MLP neurons of a small language model. Each row is named by its layer, matrix (down: output weights) and neuron, and shows model dimensions 16-111. Each number is 128 + 24 x the weight over its row's rms, rounded and kept within 0 to 255. A neuron's up and down rows have the sign that makes its largest values positive.
Before each neuron's rows, "fires before" lists the tokens most often just after its 100 highest values on Wikipedia text that the model never trained on. A number after a token or word is its count.

fires before: "°" 19, "i" 12, "7" 10, "8" 10, "3" 6, "6" 6
L10.down178 [123 123 100 146 126 147 126 132 137 110  95 104 143  68 159 140 162 161 139 151 107 185 109 119 135 105  98 151 150 139 124  85  91 119  97  89 100 150  94 119 141 162 143 135 127 149 119 160 113 140 102  99 110 143 121  98  64 139 124 110 128 148 125 136 155  99 102 108 122 139 119  88 142 106 112 169 126 139 166 135 118 101 155 119  84  98 117 167 130  96 128 139 141 107 134 164]

fires before: " |" 30, "us" 10, "land" 7, "ag" 5, "ing" 4
L7.down262 [146 134 173  90 156 120 145 158 123 140  91 130 127 131 149 107 154 119 157 179 128 125  87 107 119 176  91 112 118 134 148 124 136 133 133 176 158 105 107 116 134  94  90 124 123 108 161 110 142 107 138 163 121 192 170 147 146 188 112  94 119  84 135 145 138 102 162 121 136 112 119 111 131 118 126 127 161 179 119 155 145 128 147 153 119 126 153 138 128 130 125 124 102 151 122 100]

fires before: "\n" 25, "ical" 12, "ist" 9, ":" 6, "mer" 4
L3.down281 [135 105 148 104 137 139 133 112 114 154 102  92 165 127 114 121 134 125 157 149 118 104 118 185 144 151 173 136 126 132 108 149 120 124  77 108 106  97 120 129 133 100 141  92 135 135 145 138 130 160  87 180 123 144 154 136 134 114 136 168 133 131 155 135 123 110 126  99 120 137 146 144 124 145 106 143 122 161 131 123 111 108 152 137 115 151  69 165 130 100 119 146 106 139 154 117]

fires before: "re" 19, "ene" 9, "or" 8, "ore" 8, "ient" 6, "ra" 4
L7.down284 [119 116 133 106 137 122 110 163 123 133 104 129 157 154 111 171 116 100 156 141 176 182 129 145 114  99 141 104  85 110 121 152  95 129 191 138 167 118 131 113 130 130 119 123 131 135 108 139 132 120 125 127 147 124 124 128 174 135  95 136 116 163 202 150 153 145 134 119  94 121 113 121 116 131 133 138 163 115 102 151 133 105 105 127 103 125  74 127 154 137  97  98  73 117 141 127]

fires before: "ip" 17, "an" 14, "om" 9, "ad" 6, "el" 6, "y" 6
L9.down80 [120  91 140 131 127 109 152 119 133 127 120  83  76  99 122 152  51 144 142 138 122 138 119 117 140 145 127  98 163 138 143 133 120 102 159 139 131 171 102 130 144 112 159 166 116 126 139  82 149  94 139 134 126  93 106 113 115 170 112 148  92 142 145 117 147 180  77 152 124 113 100 110 136 172 129 108 132 169 134 112 136 153 122 162 155 113  76 182 129 121 123 140 149 108 143 144]

fires before: "pt" 20, " |" 19, "ed" 12, "io" 9
L10.down329 [187 122 110 117 137 121 151 153 148 160  97 110  84 119 121 147 172 130 137 107 123 111 123 147 134 188 146 163 143 136 144 109 138 138 114 137 121 151 150 109 112  79 111  95  92 141 116 115 152 102 149 110 163  65 109  88  98 147 134 123 107  83 156 158 111 141 131 166 127 117 125 113 118 106 134 144 117 168 178 164 139 138 135 150 108  82 122 164 128  82 126 124 130 121 146 127]

fires before: "\n" 57, " as" 9, " in" 5, " the" 4
L6.down174 [111  95  93 175 104 131 151 122 112 140 110  82 104 141 119 155  96 118 118  68 153 164 130  92 155 158 110 150 176  98 102  60 109 129 126 122 120 133 173 107 123 124 144 127 125 144 142 181 107 126 101 176 132 112 139 144 135 135 133 135 160 100 144 116 167 107 126 155 144 128 112 156 148 111 140  94 128 115 143 106 140 124 143 137 172 114 124 110 130 150 155 111 167  98 115 109]

fires before: "are" 13, "ould" 12, "ip" 9, "ort" 8, "ar" 8
L8.down376 [132 114 139 155  82 141 108 154 136 104  96 153 114 120 130 154 165 166  79 119 129 145 133 154 100 120 158 113 160 106 168 112 154 167 135 106 159  87 164 153 101 102 108 121 112 126 153 152 148 120 167 113  95 111 114 132 112 155 100 138 136 123 126 131  79 141  86 130  73 101 114 144 183  98 196 112  93 158 160 136 143  94  88 128 161 155 116 142 146 120 107 108 160 135 123 137]

fires before: "T" 26, "," 14, " |" 11, "q" 8, "." 6, "iber" 6
L12.down111 [114  72 146 116  89 128  83 108 104 144 146 120 146 129 107 107 106 119 135 116 128 146 101 188 127  92 178 127 116 129 119 146 104 117 155 133 141 140 102  87 118  96 173  99  99 129 120 127 139 159 120  92 154 123 136 171 144 142 122 123 137  93 115 104 135 130 125 186 167 108  86 161 108 136  86 129 143  87 130 123 171 142 134 107 120 133 150 144 122  73 124 146 134 164 118 141]

fires before: " |" 28, ";" 13, "N" 8, "C" 7, "T" 6, "r" 5
L3.down84 [161 100 141 135 119  96 167 129 169 120  69 134 114 111 114 144 161 128  94  94 108  91  99 121 143 117 145  86 114 107 111 119 155 156 116 126  82 133 122 103 175 116 170 124 132 110 147 118 133 137 137 148 129  67 148  97 135 172 125 114 148 144 136 141 131 149 148 128 143 127 160 151  59 111 161 130 145  89 166 160 109  98 104 148 126 184 127 125 123 104  94  93 116 120 120 145]

fires before: "==" 23, " ==" 8, "-" 7, " and" 6, "ency" 6, "|" 6
L12.down300 [120 144 163  99 172 115 171 126 111 109 132 113  63 144 131 119 114  95 165 159 121 101 123 125 108 178 146 148 106 146 119 154 150 150 131 126 121 136 120 116 124 142 127  77 111 133  79 165 153 154 125 119 114  86 138 161 123 108 152 169 146  97 155 105 117 116 141 120 157 158 162 151 109 159 127 118 102 108 140 128 122 103 120 152 105  92 120 140 107 114 181 120 128 118 135  97]

fires before: "." 16, "," 16, " and" 9, " in" 5, " pro" 4
L12.down82 [130 111 116 182 119 136 110 147 100 159 137  96 135 117 126 134 101 109  92  91 125 101  98 144  68 158 166 121 108  97 123 138 191 117  98 133 149 141 121 147 133 111 143 132 169 108 133 108 103 127 159 161 109 137 136 167 132 156 126 153 145 146 101 153 117 141 105 141 117 105 128 157 113 121 111 120 103 142 145 144 106 131 114 138 127 129  95  90 128 148  68 151 104 130 129 122]

fires before: "ot" 20, "on" 10, "ess" 8, "in" 7, "il" 7, "ys" 5
L10.down211 [124 153 120 149  94 109 124 114 108 115 124 107 139 125 123 164 133  60 151  97 157 128 108 151 108 118  81 170 142 135 114 142 132 105 149 122 145 168 130 122 174 148 151 100 191 108 111 149 136 145 117 200 142 142 115 134 132 152 125 152 135 132 163 147 102 124 134 148 128 110 107 133 108 111 120 117 121 139 123 148 145 128 108 123 139 119 113 146 145 113  93 163 134  99  93 171]

fires before: "ec" 11, "pl" 9, "ist" 8, "h" 8, "amp" 8, "pr" 6
L4.down270 [105 122 140 145 134 134 137 142 102 118 122 157 118  96 106 122 131 121 102 168 107 123 134 145 179 125 137 141 112 126 100 123 126 125 137 159 150  92 119 121 121 117 116 138 131  80 131 106 125  63 138 175 122 132 137 114 159 131 133 158 144 139 103 129 158 102 154  78  92 105  93 102 112  79 140  85 123 162 142 122 119 126 184 124 147 128  92  91  97 116 161 156 135 134 106 136]

fires before: " |" 74
L8.down212 [162 124 162 153 140 122 105 125  97 162 118 128 174 109 127 125 134 143 125 121 117 144 124 105 139  92 130 148 125  83 147 127  58 136 138 166 100 181 160 124 167 120 125  99 114 159 126 123 127 162 141 100  99  91 132 140 115 122 118 130 162 155 133 107 148 132  98  99 106 166  96 107 147 135 105 127 128 170 144 128  86 113 148 112 153 125  54 128 153 179 118  92 120 128 106 167]

fires before: "," 16, "." 12, " to" 9, "-" 8, ")," 6
L12.down103 [ 99 113 132 149 100 166  96  73 125 154 137  93 169 173 117 126 116 114 117 127 104  83 125 126 103 149 123 129 122 124 120  77 135 167 143 145 136 155  94 125 140 129 108  90 120  98 160 132  96 123 125 118 133 135 126 163 127 111 118  85 152 124 104  86 121 147 108 141 125 157  94  92  90 133 165 113 153 137 157 129 166 146 172 129 119 126 123 126 122 149 144 113  90  90 139  94]

fires before: " |" 50, "," 11, "." 5
L4.down196 [125 101 170  96 134  80 158 119 155 156 100 133 102 173 103 161 150 166 118 160 141 129 126 128  86 130 120  95 156  99 109 114 127 157  88 164 156 141 102 114 103  80 111 130 124 188 149 160 129 146 113 149 134 129 109 103 157 139 133  59  92 163 118 146 136 127 126 106 146  93 172 100  91 146 144 113 157 140 187 148 137 124 125  82 156 110 119 128 138 150 112 107 118 138 141 116]

fires before: "ed" 31, " that" 13, " the" 9, "es" 9, "s" 7
L10.down26 [113 131 134 133 113 152 166 120 141  98 118 117 185 153 136 107 109 120 143 108 129 106 102 153 113 144  94  92  94 125 138 155 131 129 109 117 121 147 128 152  81  75 183 118 127 115 103 109 122 156 181 110  95 114 118 122 126 134 148  79 144 147 143 142 110 135 137  99 105 120 145 128 158 125 154 160 153  92 181  98 132 148 151 146 153 156  79 174 111 111 147 112 129 168  91 143]

fires before: ":" 88
L12.down250 [116 112 153 120 113 154 159 126 156 104 119 113  88 174 137  92 149 102 140 133  98 179  99 142 130 120 131 137 149 114  94 144 183  75  84  98 126 112 173 133 133 121 144  96 111 136 110 130 114 181 162 131 183 123 144 125 110 108  96 121 109 135 116 167 127 110 125 158 127 142 147 105 177 112 102 133 147 146 142 161 129 125 111 165 117  90 125  90 132 139  96 164 112 105 132 108]

fires before: "." 39, " |" 15, "–" 7, "," 7
L12.down215 [152 136 108 142 119 148  71 128 109 131 132 145 182 121 119  96 147 109 129  81 130 116 141 170 126  91 115 120 113 165 154 139 136 187  84 136  85 145 114  98 151  78  83 144 158 171 131  97 134 124  93 130 104 126 116 128 155  90 141 133 121 122 133 152 100 109 143  90 169 122 113  60 134 129 116 115 103 212 134 129 129 154  88 121 142 187 125 125 137 134 110  96 144 126 130 109]

fires before: " a" 37, " an" 12, "re" 7, " the" 6, "ru" 4
L10.down62 [128 150 134 156 146 129 139 123 104 147 143 145  67 149 127 152 126 143 124 104  88 113  99 135 101 100 135  87 115 120 155 153 142 134 147  75 137 105 144 108 148 129 123 195 128 105 106  90 114 113 157 149 100  98 160  89 115 131 178 123  79 154 100 128 113 110 100 121 172 142 131 158 147 152 113 115 146 117  94 123 121 107 108 137 132 165 114 108  84 187 129 129 112 138 152 121]

fires before: "en" 11, "ese" 11, "ode" 10, ":" 9, "he" 5, "iet" 4
L9.down240 [117 136 142  70 104 132 114 144 181 128 123 111 145 122 146 126 123 126 117 122 144 131 128  93 150 143 131 128 149 110 139 170 151 118  91  92 107 139 107 117 155  90  94 139 146 159 110 161 105  96 122 132 116 136 131 151 144  83 134 149 117 122 159 143 131 142 121  88 130 121 118  99  93 140 138 145  87 156 129 124 128 138 113 101 128 147 117 157 117 115  99 125 143  85 137 114]

fires before: " a" 19, "gh" 10, "ished" 9, "ar" 5, "ine" 5, "ed" 5
L6.down24 [151 116 105 113 152 103 145 126 138 111 103 148 147 166 106 101 121 155 132  99 155 134 120 140 126 171 131 127 123 112 140 124 106 156 151 108 164 146 105 136  70  70 150  99 119 126 160 138 119 139 150 163 138  91 101 106 117 170 122 101 115 145 149 132 148 129 144 103 149 135 129 110 118 136 154  73 106 138 128 164 107 131  96 109 142 130 113 121 124 142 157 126 105 147 137 118]

fires before: "ed" 25, " to" 7, "ted" 7, " a" 7, "s" 5, " in" 5
L4.down253 [125 130 113 141  57 104 136  76 145 116 106 121 160 151  94 148 132 143 116 127 107 126 112 155 131 130  74 150 126 123 133 147 104 161 127 108 130  85 118 121 129 126 122  98 150 135 143 125 135  99 160 104 141  43 140 163  90 120 137 125 159 158 103 133 128 120 140  82 128 178 138 130 164 146 127 148 138  90 129 101 124 113 155 144 169  96 155 123 118 110 151 130 122 136 118 104]

fires before: "\n" 95
L9.down112 [ 85  99 118 161  90 100 112 103 195 138 121 140 159 162  98 152 159 113 167 100 144 124 108 149 135 120 149 148 128 132  98 101 147 144 137 116 158 120 165  86 152 116 100  91 118 142 128 149 158 166 148 147 127 103 158 157 111 128 103 143 137  94 144 155 129 133 137 108 148 154 115 130  91 120 149 130 158  80 130  90 101 122 127 140 150 115 139  98 139 131 121 104  80 150 121 100]

fires before: "|" 26, "|---" 16, "|---|---" 12, " the" 6, " a" 4
L4.down266 [150 119  99 156  85 124 139 106 136 156 118 135  92 176 148 171 106 101 144 136 112 113 142  80 117 140 131 106 120 107 133 131 146 152 135 125 133 110 151 133 128 116 112 178 157  94 123 158 165 126 153 100 109  97 107 152 178 147 194 161 151 107 120 128 113 140 126 120 116 168 182 103 154 113  83 117 100 159 137 146 109 130 137 113 115  97 120 138 116  68 146 152 135 143 117 134]

fires before: "9" 21, "3" 15, "5" 14, "8" 8, "4" 6
L7.down191 [146  80 126 148 130 133  86  85 131 131  98 132 127 127 167 138 173 137 131  94 106 106 132 125 117 114 138 115 179 113 133 118 155 127 138 151 102  87 107 150  95 107 148 126 126  97 121 102 106 150 130 137  99 132 139 150  97  88 141 108 130 117 136 121 128 110 119 144 130 135 146 105 160 143 133 110 131 142 101 162 137 135 142  73 155 138 144 154 123 120 120 145 148  72 106 116]

fires before: ":" 14, "a" 13, "or" 8, "es" 7, "at" 6, "ode" 6
L12.down122 [146 149 145  91 171 139 101 159 165  89  97 121 113 143 110 119 108 112 133 160 139 125 138  81 112 123 163 177 126 150 131 150 124 172 138 177 120 127 101 181 167 153 160 138 107 116 112 132 141 110 124 142 117 164 136 127 145 122 122 132  83 142  87 129  89 103  88 123 179 136 121 110 127 123 160 175  97 134 122 124 125  96 114 125 138 134 122 126 102 148 134 147 164 126 144  95]